{"n_layer": 10, "d_mlp": 3072, "norm": "layernorm", "norm_place": "pre", "optimizer": "adam_variant", "beta1": 0.95, "beta2": 0.95, "warmup_steps": 408, "dataset": "wikipedia_en"}
MLP neurons of a small language model. Each row is named by its layer, matrix (up: input weights) and neuron, and shows model dimensions 0-255. Each number is 500 + 25 x the weight over its row's rms, rounded and kept within 0 to 999. Numbers have three digits each.
A block is one neuron, or neurons of one layer that tend to fire together. After each block is what it responds to, as a language model described it from the Wikipedia text at the highest values.

L7.up590:482516487489518503510495511515553522496531525479485536521468562520518478455530523484489502501477512479510488476448491527502481449485514542504432469505516501514482495536477479482496503490516495538495497525512508484564514523449514524519525512517532525517510515528515459516495531507500485485535547471484496511493510502558492480515478512446505495529521520520487528504497534451463474488507520514500453498497531532487485504514470529534480477491457477486496483486508518462464509480504537511495529473512505507527509507534515509533495520488513496464558548548485521495470521552466461513485507445542464523522558507469514545544551489514499559476512499470497499494489493492502485521496479473531474545490508511473549472525436500491547505484510522480496522471506458510467489495510531
L7.up648:529528462518498500450487490495515481505477536493513528509478540480504481482534552509497516518504505488496493481457482460478480520512461543475523493491494503500483486496485463561519483486536498522509506490503478534477526527482498517484521530459532521539503581500487453525513521476482496475451479492476488501514504539536509558517537515506499505467510494520501514513485528481468458512524482562526478468509496484503465461458508523490489478485477515542494479450469503523453500513448530514434481493521504514475476522489476457523510453503500492471474465490517450453479510494560478473501516504463491467480546514480478498503469519532514531466532488527550516506480531489530477507489498515496458529529495475548523468531502515488491553463475451509491505486473469533504495518509474
L7.up1444:488482501505506499455532501513540451524500507533489566532486534504502489505540506505541464507495463515508514507467453476499479504540502499504509483478535522515496449512500486522532519516559545512471470488529493459458506502512488504514480496476498484525500538496484463495496522514490472487521492512493505474505499518487460504513476539495546541459490527491449458490529546479520540509499489534465474523487479492481493512539478499457456488441505503485520493466468523482512467464520525496477468516491459465499511482513516511524497456546509498486462489524572500466484545517495514514419461459452467532447509487494498500495517540497537470529506532532555478474519514500484513528474502501506489507511513535497518529465508483517494504514478492512535518489514453465532508458533488
L7.up1645:547509503480505514533484555541480510492517498462481556508474521490486479445484511466556512487488486515495492473469500518536541502490528547452534499456540505472556481547507492514504488491528487519488526494505511473497462541512514536494476485474481476471493478504506444512498494457512488569484451529477484489528478518509440500487476536539506500487482477532521512545449507455488476527494516452493527502488516509465517472468545540466479505504492505500479504498495471478483510513530527508463525470483496474497502534500517528505480491475525510490480496529494479495505487513511492478504478533481491478530486487497494495459505508498503515523514479529491488489498483541509486499508488490500520496508517488492500461457498472520538482538466579517484509514475495512477484463487455
L7.up1719:499496500484515483501504530505512512488501510509454509532479544476524467481537487517500527488500490496504511456448492453503488445485524526485484492456495508471516509528465479476503526518461562520496520532521509515491508492500497485520508495486502447498475521483516470499553532479509503492535478430523455411511507517480526541457509538492486532460504517459499448520486484527479499499488479512475500487484461565547520493496486515462483552506523492477474482481490484529536527534513492473510485518491537479538535480557481492502501538482499481536532545502533494493489482550536491502541443460499511519493482494522489528500528471471497530498487524531507495520513501482520472500524515492510504525511484522520530528452506524557492533511480503499528506453507502513515515529497515
L7.up2112:520516541480526501531528500476537506475498496477508519519465498510449522440498522475498509502469502509529488438484501495526475478504502496508499551458469528513473544518512527553558500487516531487506489531509539475492499482521494513474506506523481506459473485535526502504523485542514481540520485500470529454480497485544447515506443511501526483508489478474520475508520481513474452490522502490488524483501503486510509488475462492478458515525500471509536486513510543516531510487504502465489521497514478521504540468506539517518499507533516474515506502551523513502502495509558471505496494433488519524514497517463515476470536524467523487529497502516525491495499493494537527494513479495510518479545535469493503531454500504514448500504476486529471495476494461555432488526547512
L7.up2663:487498511513518473527531501503458498532507509506510524529540544494491528497518522516522480484497511488541459506438486483443486487526494499492521496483536526523472483496518486519517500543548500531526486510503498466503482474493480447508550511516501512493520465508465457509513534466514495526461479505547466498487492521527471509510487509482524494494520459497462509465475515483533524503455474540502457528481505585481535522465510506436471513474527534519469514487480505494492504457513515510485487527514466500515527459550456489500519517508507504503514543496551467481465526518533499503503489503453510513502559519463509507496525513488463531497472488519500516496490498468520528553543433503472491465555545505513517475503478510501523502517466504489498515485507488505473496482502494
L7.up3053:510491496522526479495449539532497526493507516483517528515516531481476488499516526486498514491466528476516477485458540502514475456490490565462490484488539523534492489567536445514483508473489511493501527504511475493480497504522508537447543501460524527491496528509501493504513548484494496508511471483520496474482507522502502505511536511476568523472483481495519485539519510493468482493439533493468455554471502514496455477500454503469513508517497503506526507512534468471514474466491483499468522521478468493523469540509479533520466470531541460508483486523488527518480496474461498464456496491491492515489505505509458506487525532521498537490486482529530490508504478497503517569508499516481506506516498516501570490470524521524537495503481471478486535483545502460493512473561452
Last token of a sentence subject or first piece of its verb in dated event narration (Lions re-signed, Hughes joined), plus apostrophes in contractions and possessives (can't, We've).

L5.up298:541491524502516472523551491515535461497523519479514489502497497507484515521495519560522492488472511502517552472511499512491494504519500505480476486486483516505509517495499527520472518480513489455529502514518502498485483495517522466523483497514495491501497514509531498513484492477547518462523513520485497491469497478507519498514485559532541476477470461555475529491494554491520547460441463479496504475506467535465487501457508498518541491490508550491509494565496448471506517507491542521529538525486473493478507531529504506523481529501524487513485501508521511464486525481511518501514514522478461520520536510506528470464501504493523511508519477501484470532512514505504517518480471506450487488446521494468479486494547474462469463470491505490491530513492460481492515499527424
The preposition of (sometimes for) after nouns or verbs of conduct and accusation, e.g. accused of, convicted of, acts of; also scattered mid-word fragments.

L4.up548:516496488486508481518510515512488512524483488509496457515531504524503520465515554527498512482501510510535515502489494507510478507488495516480463475495455508497478464514488515505480490493506460541458501501508481495469554509480535447516523485482475498463497485538490464533515528510520574501511520538473473472469545490490499511515480503497538529508505500497456486476485542477499460461503477461536484525511495484503501502510449486489476488507518556521496526492503469531518558462521517494487468482483475546514484525517524537462469505489530503506511483526502510492507512516513514475508513512500524512532501499506449439479503521488524520497523490490501471509528505476501502530473510493457467471513528492493498531482536498504521531491492497528509553492486497510452535515533482
L4.up1145:474529478502453504507495477461482473473534512470497482487516479535438488471541518468515531481502504512493509456503462473477514488504529497503482482553516497496518482447522465517451475479551465526502514524487492549463462482487504489529490493528539507471497478468528499509499548468458508503529438518537493481496498528512498556486494472505505510470501469521459518510493469523484500520505478526529476519489459523478484493464496498485478493456527509518515496500477505474521492507477531515494508469496479507512495497557498464524490509489516501453516507472505477516480563516534495502461520479465447530486525505469537486516462556531555493503498485476487507489479525441493532552552453497477566497484456474498510495510530504511483546482519518503531523575491504506471437459481521
L4.up1195:500464529492508487453452545495499517493507513498472503469476525465442536493537473461484479494434522485540479476480498435502518534544509483498524516492489506528464498488478528518534526466487515461508464536477517538448526509486519524503493490549515503512527492492502514510559531458469510499485493492496518438491507525533520510480504508496472542456529481495442507514511476520505506522498461526527461463516509504508504494465473513474506504414501509507490502476555476553512533501484518463502504493522483494520462505486516500500468514514516537523518509479483484513537486533492522460524497504494519527519475486487495451476529492492464497508506517547465503522472472481529498509486508561473514515491479487495455534524483541554505479503510451513478496500486477499511496429505478
L4.up1551:462502496468519467488481473462464513510507529461536501505510482549529497514477498536508494507527564460508474448486573462501487502483463514506498496507479501494479529481490494508526453488502449508463501545506476489514516522468528533505499483523475468491494486505496487477497512506510516524487503505459493491501533511496479523488515532508487519514500482501482516479503498553486489506487446542531521485518506505536431470496512487553493532509475503496529524467518509483520537518531515465502450506474473510490473508477532452461528478510503499477474516525542479452511550508525504514529518498493487478516486557464483496516474505499478507541479502501512489527483526466535526522488497509524465475536517492531476501498475529547467491484443473457505510456492462521514489514519486
L4.up1762:510502535478502509539521522522495524473476495501489451477494475517494507493491503503516515486530511528509503492491490481506524481491497559473522474520527500490450456492500485509486491457479481542505473510520533499511530448499506502552509532502454471522480493536487502508504494491448536502466486484502486484461521498505491517499489475457535497495498502520426493487511533528482453501457502476455453481490475516519446480435497512492519534531461548485510487508518476537519491491480494488470489503517488519499456488473505525502469497504503502466511514550510547487517542472523523516471501467460510487478492458496488501505506505476511558487517442481461497518499478486516478517492470501462510460495515473496544544475512487508527574495521499545476540501523462499512500459534490
L4.up1785:517502465532499502526538501537493481499517509471542515543519435483479484533507473492482494516477501496484486488496489492494504472480471509458520472501542530510483496496501482482505485463504477514534469492523509489523463528436504485545503483487497483478533498501486493490522502492480508503463527538549484467491484507506487477515505501483471490478494474486431494469495561554499459473546463497464494492521525491522472504475499504570528535517475490479543507500470473488510485454494497489462514471515480526466487519556471501508476502488464522488508543500492524523485535509468548498503481483499513500517485521488504475468498524492486515496546522483530496522567468520520484487499508463498482477492527480504483501507521500533470463523525550492525540489467543501476521522483496
L4.up2050:472501491528525509468505506502474472490555512476504512502473506526514494482534526504471478489515558490484499496494504446512538490476482473481519502498511523430519449539537534484562467467502437520502490518523468481456456529466510469508523456564535504500513509475504481452467512446518532503481465501507473487527502485509494478483521515504472496486471477491510525503510496517499500481497506513496495490486492464522510523453482511495543538445530518514501512498484462529499500503535527518488497502512506514455492513477537462511509535481513500521474499482475482527482486513493482476566538556490546483537511467513508516555476527509522504477491506504514475512552490483471446522478495514522520520490508460532498488484519502483514551513496513525486497489479519542475496481493528
L4.up3015:489508513496482484501491529533513481491474508506469519520482488522511488540509496496502510529513493493509497516501450477486482538475537530507496489516503493484502519522544500554478467476483474498490488528482512530457492515460503463510508527509520501483483531520521507495467513470466463555488527542448479510489499441512511476506501530506463518515488441491521533476513535523528469501488466486479517507465474498522500460455505507473513541480511499499522482522518504517486520495504493459517515507495408447506489476518483500494426496531517503450465539546505502485494520509500511503499527475456475473450475498495515477476474548495477489509491503504512497510520468511526483512514479555472490450504541513499461497526503527494481498495508513492513504488462485494459511521496501
Coordinating words joining two parallel items, chiefly and, also or, &, commas, as in cultural and political, City or town, Rock & Roll.

L4.up93:512516515546515490500453512537497516506525459468533482525529512488496492530490520506492490524501506515459485525508480490529496477532479521470457518508507482454532513483513519516494490443511469491496532521486508549490524507451500453504506496487547540494468515497515532467523517541504512509494488542450531483493499486496496461488518521506529501507487546479514492506518486507439520508501473488485525512520434498523441500520484476533513531506489466446509498480508504508470532493538507470512484519499474550546526518458489443505469510502497513546459508466498455499472518480511487518485504470471510484523529491488513439505485526561453461516476484450509496520491502514465475471471517543468529470490512510556486497515492514488537493503532478477486521486533453526519490476493504
L4.up200:544474490507499469491503492534539505493511449512513467528485528478533493511462543513510517525508495504541514511516494493501501481471472544503466486470479494532505495496479478483536499501478477506542510538483501514500527514515456504514466499498508486513521504494501536529526486507574494490506483505447493475512459525541497510510523516477524500457518509491496505509512504520491500460522458479486498500492477500527479512478456473436500546504493494525505512470481480554518505517508512486515530456492456526510503486520498542506541481522515478495434402451496524519478516499494491539503552485463493502526527541504485489498500530496503469506528457500494500522478475530555485498518533536478512513497508466483453539504496533472525511512495510461484496528508514504462494457578521
L4.up359:512511485514535480519480445469511473493429470535495542512503536442494549530525499471538481536500513499487509481515445472524494509516512461490480476519495479524504527477549527508484475496509517518497465512494485506506501503496478503483468485478456485511491506528522516503519481472480545459514537532470540481513517500513536489486516493472484492475488502509519515502550503523491483469503493480513497505479499503489519484484483490483478502457495509447526492477511523508514459474521462534531564493485513503511508483490462508514500494497485475477537452467481517473496503449467488505482509451484493465553476531489481503543487465523485511521517496490489488452515478493460459557489478489486506557539473498513504465533508466482494486477480450423511476489486526497451480468504473
L4.up544:505530478500487514523507516514531493502524481523490474576467476454506500492503515468526541529461514524522526507457525528504497520519504540466498530512501524511517477536479524512510520466527488519507445528495507520506546509478488508514516532521481468507508493495502480519540545515538502496474478499462512491516500502546495525521484553499510476498490529512469503524474523497467512480460501487530498500519505518423467503488501523504545504462491503527450520535503479504467519507511504500509511496525541496489508485514482528513458448469572471555486477520495528478486484518480460484493484492508447516529535517537465497561489502479490499525504485559467484501485469515484506510476485499473491516502495534524442492469486483483546487488497510557463564477528447498431520479516504
L4.up1288:512483502476562453511492463528544490518528473507490514477447515523513469497530488485484497591508460541514513480520509454502507520506493467489457509508481478493430560520462494479508524517528475518498461482510504510512544500474550487475506505471502488478502537504515503481514475513490493536486498492486489516514512477508470462481533482488507520483553473509500514478490487564492481477489468481448451493511472493529483485495517499561545518509484513505546466547479485523521458520509508554487513491495475509554515512457491494498459508534489511460501485482531521524492577481452483467514493483498510477516500566489533521509494528518493515512460507477490512517492515551511479526492503530483498471481459483498508450484506493480503534464515518559529494550525463483501479504518542
L4.up2351:536472467494503488510550484562486548490526497518500533490453547510466539510534569478477513532491496528519551524470499497507472480531493494488449508502474580515483499510471502437513521524476506492512546474520441519515508522509493508544487490489516480474449503507507532490496534506524492538529521488498506487491516509495491491429490469453473512492515479511469481478538492532515487544503428425473480478485450533456481512494466472471513516512453444477488434482532490510491471492486528554513484464468514535538461517487482484499514478533527521504517434458519461515507462489494509492533472461488480493512473494490483460512510508512518479544490495473475506504530485495474478519502451484517483495544508496457475484490485520551504473482509491488504500505501501500491505465513454
L4.up2749:473481522508493472516488545493513457526488485497514481530458499471477486554513539461534501501496562475534459465498501475508504498543514527515462518500462488536509472493522469520500527525489458508499503523548498498508508523518521510495490545469508533485514489496493481567476505532530512473503509521450484487527484548501445466434501496484517546480529501488463496529480527535469484502506489482503517490475519502506516513514452496451509498476470516492486484508556534489505544505506522457499536503502534495480524505502474557518502501491524485510515499495495491498470509466506505484507521518498530476468500469501455493498477537527476470527504487527516506540484594527508522508426501537461491529505510516523439559482516543486477511489479508526491487483577452482453496476509549
L4.up2967:544485494552539532454502504510520460470555481494562500487523477496534468495538524543490525519485550527498488489512509441465498521531499488476456496529483527518507516489481492562476509451520504502491521488484523499542527505507518498500539492537545495489517519507527466511514515510502535503513515477465489452486527476519481474492529517460509521468460524479501521474485516459513513499475451496472498501519480511523497491485463509453478478475524494509511520536492529499493487489502471470499515507501509531499484493487501520524527528512523502472496526491458488540487511514520483496537553514505465451546501509506452468503489483506519483517510474483482458526524546557537488532480512511539548505486499476490487547526467500490492516508515524486478430501478466486459447518475522
Mostly "of" (sometimes in, by) linking words in award, work and office titles, like Rookie of the Year, Fellowship of the Ring, National Register of; also table pipe separators.

L7.up419:512496519516508498507522472472533481505507488473534549455462491476478509541515493511533485545497494470501497479498509505492511502499548502521512519507496538527491517516490491520479530466472499523425495504483509522463476517488493491555513469498536438505512545486518499506496498491510530527515474496467488445541508501503496499509548484457473485500473521489521529494486482484480507499475515510462516508504465479497511456483452468495481506504514533522506492505531475493508487535517507517538501525519541514481508494476505420486473506493479495495450469481519506438482491487518477457537520521513512471510495512574484486502458510510501500510510456516487489531516477490525524502488522498510484523494537475562524509473492475514504515518448474466521535513531503513490496519473466
L7.up833:489543511528505479541481495533478511493513509498532489503460535565520488523496535516532439532472494511527523484472508442479506458498540522486504540511529519516509478563499474487522501489500478463521457522532505472444534496491497446492484491551522500538503498529462496503501528493534494518495485517473522473522516473498506513508545499492496518459483508468479520453473491482492523466562521521504492553499488500515475483479507525470475463510490504500513499501502488514526492507467477487527506510530520482491513498473481503536499476474494492497524504483476473485493503516490470502508540477508482516530471514488514472491477499440459520534464485499519493492516497449471509513496518525486520470511534437527538483497511512505566519490495484543505493498489478515459495509511479
L7.up841:507524524560491488474510482501510509500480491477504521514484524507491469501509517509510483487479518477480517502518537478503486501527527492503530513522531547575505484477525473494522530454491449488453507508449525462496515549465491486549537479478501473490529485526524517518494538453526478504452450498514496491472450496546484537507499464525467510524519522496535462534468516473542534494516474488525498510510496463507469461489462493458511495533520501540510498530507494487532495514535495470498473501515513518522508512509500433510462496496518529512503480530499432491458533510516505480514536482526471494542455532512513523504458534540484543507490500512491519491496487508530510487489477487478509446529471500497445498455495505484502536522491497495492494502540518496486533509466502
L7.up992:456457499486495453505497507530522459510494501519503536503496463509467482499472507550488542494516470467499493478472474492474498508549455500502480497494490516498478524521474545489501497514485497529497492489501489502483487526519502483505494496489529496494492492488507514502510524521499499481517499524496415536559510485513468504504503480513507488549489527495505450498517470499480424476519479537462538476457490521521464517520439477520513557477470531515565471529536539499536506538473519459512500504478540499459486517463497529531474488462524498493487446496525454523460458507502516441487504492492498511466530488569509520487465567516503515482499493564508539503519492497540520459499493502461514496493529509481449476507497466520525494491466476544520503462557507509539487494510536
L7.up1658:484491519522513464517488478505510504508485473466575540492485517472510486472523496535523494488511510520503535525517484452523482516539511466485526526516522523511492485508515507504526507460485481519454499486503497481509505525516521444503511508494498458520538515543509543485511577488469532497460507525485527487507489462526500505492523474509482530536510545494523509538520460459505516501530486489495480530517487486464444475497483488468468491501504559520509466498514528504515476574492554474478488530495493533479499507449517471495434498490477482502504474505518495473463541517520495526517525497484518518526469524514448497505503497525466505536500497529491497482508506500513507511452490513491493445514512506526502520491523452475496514500471469508473431512525497538462476514513509
L7.up1964:488500547506520494491494448474503512496466486491531511497452524504494502524542508513508488508481498512523532489476477461467483476518542523493470498509499486540521503499494488540535497487467453550489502510493507480539531524492469485524512510501519467512537512502509514537484504456506513510473429483487475456505499477511469487516541505501495526489500524497510468488513468480509504485518474493493498526522499502485486471478479504464503504478534522522513484489541476514477490566498495483486480502502510553520534515522523450529465476517479508497500465524501479479462518511482491473538534468486523494509491568485492505524465537489492515508529478490468532457533509501509513494458511490479505460506508468492490508464480508462513497521468512507502512557533538512460455446528487
L7.up2130:544490510536526476495521486502500469485488482493484522490494507437507506510535517534551469513520516501545476480493489474478454506535567494511543510561484515527548439536552496529503503447502483490436486491520494478508517526504501460482519505504479475467504497512498502516524557459455505508435503556511523481493509503464493511525520496468484508525478519507512487523555471501499510519508487507494518498506491487466527473519473492498495487478496497535489484485509486519487484538510534501502484497472509511489486500510508446487473452516498506486526479477521479441493522493475471484535476504475498507544490543483504530500488509525488527512487462539557516512527501465504542489479469523542502480524507492515469515472523446453500517471499529488510475501536496539467488519489486
L7.up2483:491514500495535512511520488508520476487523475485493551457455492496531523512496511483498508519516500510473488491505508497483500476520525513480480559541492498543481493511528520569490523472490472498449434525503509499483500514508525472542486486505531468482522523505514492532505466487477568493477465472498482477477494486486436475487527480512460547462515499484530481511463480444466525515502480449489517525496480542521484435483457500504476523436501493524523493481514502505526502521490508511478518513486491522488518506507538474481510483520499517479476482513493491462508472475499510471506499509489506487494513532483501500502515538521491483532473491489516488484526522459539549539496515475478484510506528477515487517475510510479492467542457466495471547488483490536436496478499486
Fires on middle tokens inside multi-word proper titles and names such as songs, books, episodes, albums and organizations, e.g. "Losing Myself", "A Fix It Adventure", "Politburo Standing Committee".

L5.up3053:511559484544475512477506521500520515517510524514553519555523537485535500499485523525489538463484504465511518467463513503509487483458516498490479540460541523473534511526509533537507492520512496514533497527505506508549511518500470477485495506490497517469524508525537475537480501488522523503533466510499494499558542488478521497521509493519490496468462494530498465484520486480507479503536511470453459511477484540505488502569470490458496490502446532487522486512483525502512543449520477474491521534498529500463502496490514495507499528495501500474518461490506503502516502531525530495500516503477497539440484517493491498517499476543519470555574522484498452470477541466468503489469525497504502533511506513499450494506501496519497481511462511483452481514495503516496498481538497
Mainly the first token of the decimal-degree figure after the slash in Wikipedia coordinate strings, e.g. 26.95, 50.53; also pipes and numbers in stats and election tables.

L4.up1062:486536536518513531507524525532540485509523520454516490521505481542494556436508505465507502542493538513466508557519542501518492469502497502518443468467517531484541478503457476509516524506508456503491543490490477512487506525491521446498529496501480497557476536458570499529513499513507533473509482512462480520505522446493519503515532443514477487541501491517484521497522493474505512516509512497501535472508471501530505493464505487543474483510485544490536524520501519541541514500483515529481517507513492486467485486534473520493511506497512516521471530506503494502498494500470542489487503484451458512518552488493495473486527528541461488509505476462480486506517480527523519550519511511512473483474486497472553518464509460525479540466490480497501515482485469507486527528521514
L4.up1137:528542444511521508495474519549505563490510499488498500463495512497534505483484508494498516514506579514524521498496518487481504537491495492457471467484536493480471517521485495538508505469488500536501544516491496486504477492467423482533490473499513481532473461498513460532480507479493467448503491463443514462457525506507508538498511524490506446469457499476491501486500527488502465509519494482508476475497477487515512527506513483483494498471467516554469469530494436486477453512513490507439510501528487513489505470500458518466530496534535508449487509498532474478468481545534491500489526512461485489471489531484505540531533515510492465534543521467503491485500491507471561523500511490528519533518481457513464548540510482538532504516543496498534456494514474529472468514502490
L4.up1628:477513489512473518528516493495516517468564480473495502526488503480515529507445485512523483506502508430546516509522491518450497485510493470489429539493515489481498492527543510507486513528488489545515526516501467486475480559489483463536530490537484460529528527521510467512516482436541478499544494493498464477430462486515447515509485511469551506503456515541521507489523494539531521542497540507460480534508465517489491503490478486491514534517487540496537491487488500508506518486523503490487503502491497504451501480525536504474523477474510475498508533490493521508493442534514453536481536515482476496501527485505510516548493518560516478472522483481469456521540519484536493509524501543496502482528504497499489523500494482489513541545502505507531516472504481531473517474505504
L4.up2143:481497492528491502543555495531534466463470465491460492549521505455469503509527467467530478496503498485472527507493494495462480481496529546498491523517549497546522509488485510499481501542511530516502464473490480493478503535534487492539490521517485476483538511539526505517499498479481516463542469474450501497496492541535519515476540490524514482509462495459514489535515500498486484557501507509451484494487438521497476539531517486495462496532486498534494455484522503465497463504503532521500527531479541543485456495514506485525492468475517501506496466480498455500496477481493486474504479531522475496431519491464490490496491468547554484497508522483503504521529475487481518515473494504500479540494483460499551524542509519522564497474535517482525504454508532493445499512505513
L4.up2177:518509562520483498507545524495501499511502516475528476540456499495515538496486471542523526504540508508491548516469491531506491464511499517494511472497449510470499484494498506502510493521511542492519490575489492492534503560503509471558480439509507500523508511489542491514530501520523572508541479500497458451515509501490507469524510529518527500527491459497555484498535485505488497473478438491454506506508523549520537475488481538473483563499465487544528465480507518525503482480476516565483478527492471512495494498509456495476505519485504484513475499505469491502482524500512506471497475472479500518452529484526527478541520514495482488525474482468524498488523500470504476485466517516493497485517540476518497478540465518532458484498475537483482534492504497538500500460545508
L4.up2423:474529483507501503545509500552512534495512503481487507509436522539495504517535507524467481520471520538492589477469521511513498490516511539485522498484517518522511490475483498504535465497508502533513503523471440475489491528534496458528489470498543436495518517507502497490513506475492538531480514492476525505512498519473465554508521514483531545461516502486478503516549537487491511499480464512477480526529499531456471503521519480509496576491508495481488508471493469503527536559469507516510551484505496452486508496474501499510433482529540489490431484511492487481479503520492489504527479459488453511486555477498493452532500459495448515525499508517510499539508502482474501531466451506515522483490496487506500496477479474534506507515524488537458541495485469504487510486500499
L4.up2898:527493502533503448548486505499523485491545499444450489517501496486519495476501487518506501529513533502509516504443520495480476512499483510523431488502552440535495507507463547488488516500509517513498475536502476522500518533478470509498484510488475490545479564517473491510503503499500504477496539536472471484432481508541504517522524524475507480504453551482516509481503484499464486510530531509493494498502472519497500478500512554557528520446494510530513496463498513520493504475519513524497492494497493538528518474508519482506479482501517502496529523487550477515513465554582492518497502465467490514496506470507510486499535504548495489547462507461495461483495525509460562507468522544505488438532496514525505513479500479599539473488511522529486525506477505544485496489530535
L4.up2989:513561516520522492512509519544519529515547474443468514517541482480440531482486489489470507487505518493526529516530534473529518476485493503513426488554559496493496488492481535516491496520490520498493498536504478501474517529462461486560506504527531422494461556468507456538524458475507491499484496500519502486464526484445547517515507487503513492488489488511493472544510516475484492487495488483510485479472487528470512532513558533523521483476510486553502501499471526476500517508486550522501479478529485544496488471493507482456461513522521505488479504488477442521510496527510478498525504474519493531504529497498473463500505509503541488540525505497518477457511510504489547462484506495532518440503551510489525538521504491508495499486457450468506502478527480489498465515513476
Fires at the empty slot right after a DMS coordinate like 33°58′30″N 94°10′33″W, or after the following slash before the decimal form; weakly on scattered mid-word pieces (ci, lex) and filler words (more, place).

L5.up1506:517468530524479505505528500484510462495522528501503484512511534492449503478525531540500465521562535515490473537456547464487459494488508502530456499489501511520503481511533558506557533491505496527525532553516467511495510485450522500518524488510533518560507540490521490509493534454478501498518505514486518503526500462521488491505539503497514522550473460474496485563503487530469502490554478512546457502510536520538472475495542524508532558476517499456480536485466482488508529528499487506503503527529509511529512531490521479544467504507543473500514514495507498500477500508529493501525505489491516508525535501515459480473521524510467504499503499537543533489483488476527465480503493525491514477519500513536476492513473490497499537487510486539496489513492486485490530516527463
Conjunctions and joiners inside multi-word proper names and titles, such as Rock & Roll, Machine & Foundry, Niklas-Salminen, Language and Linguistics.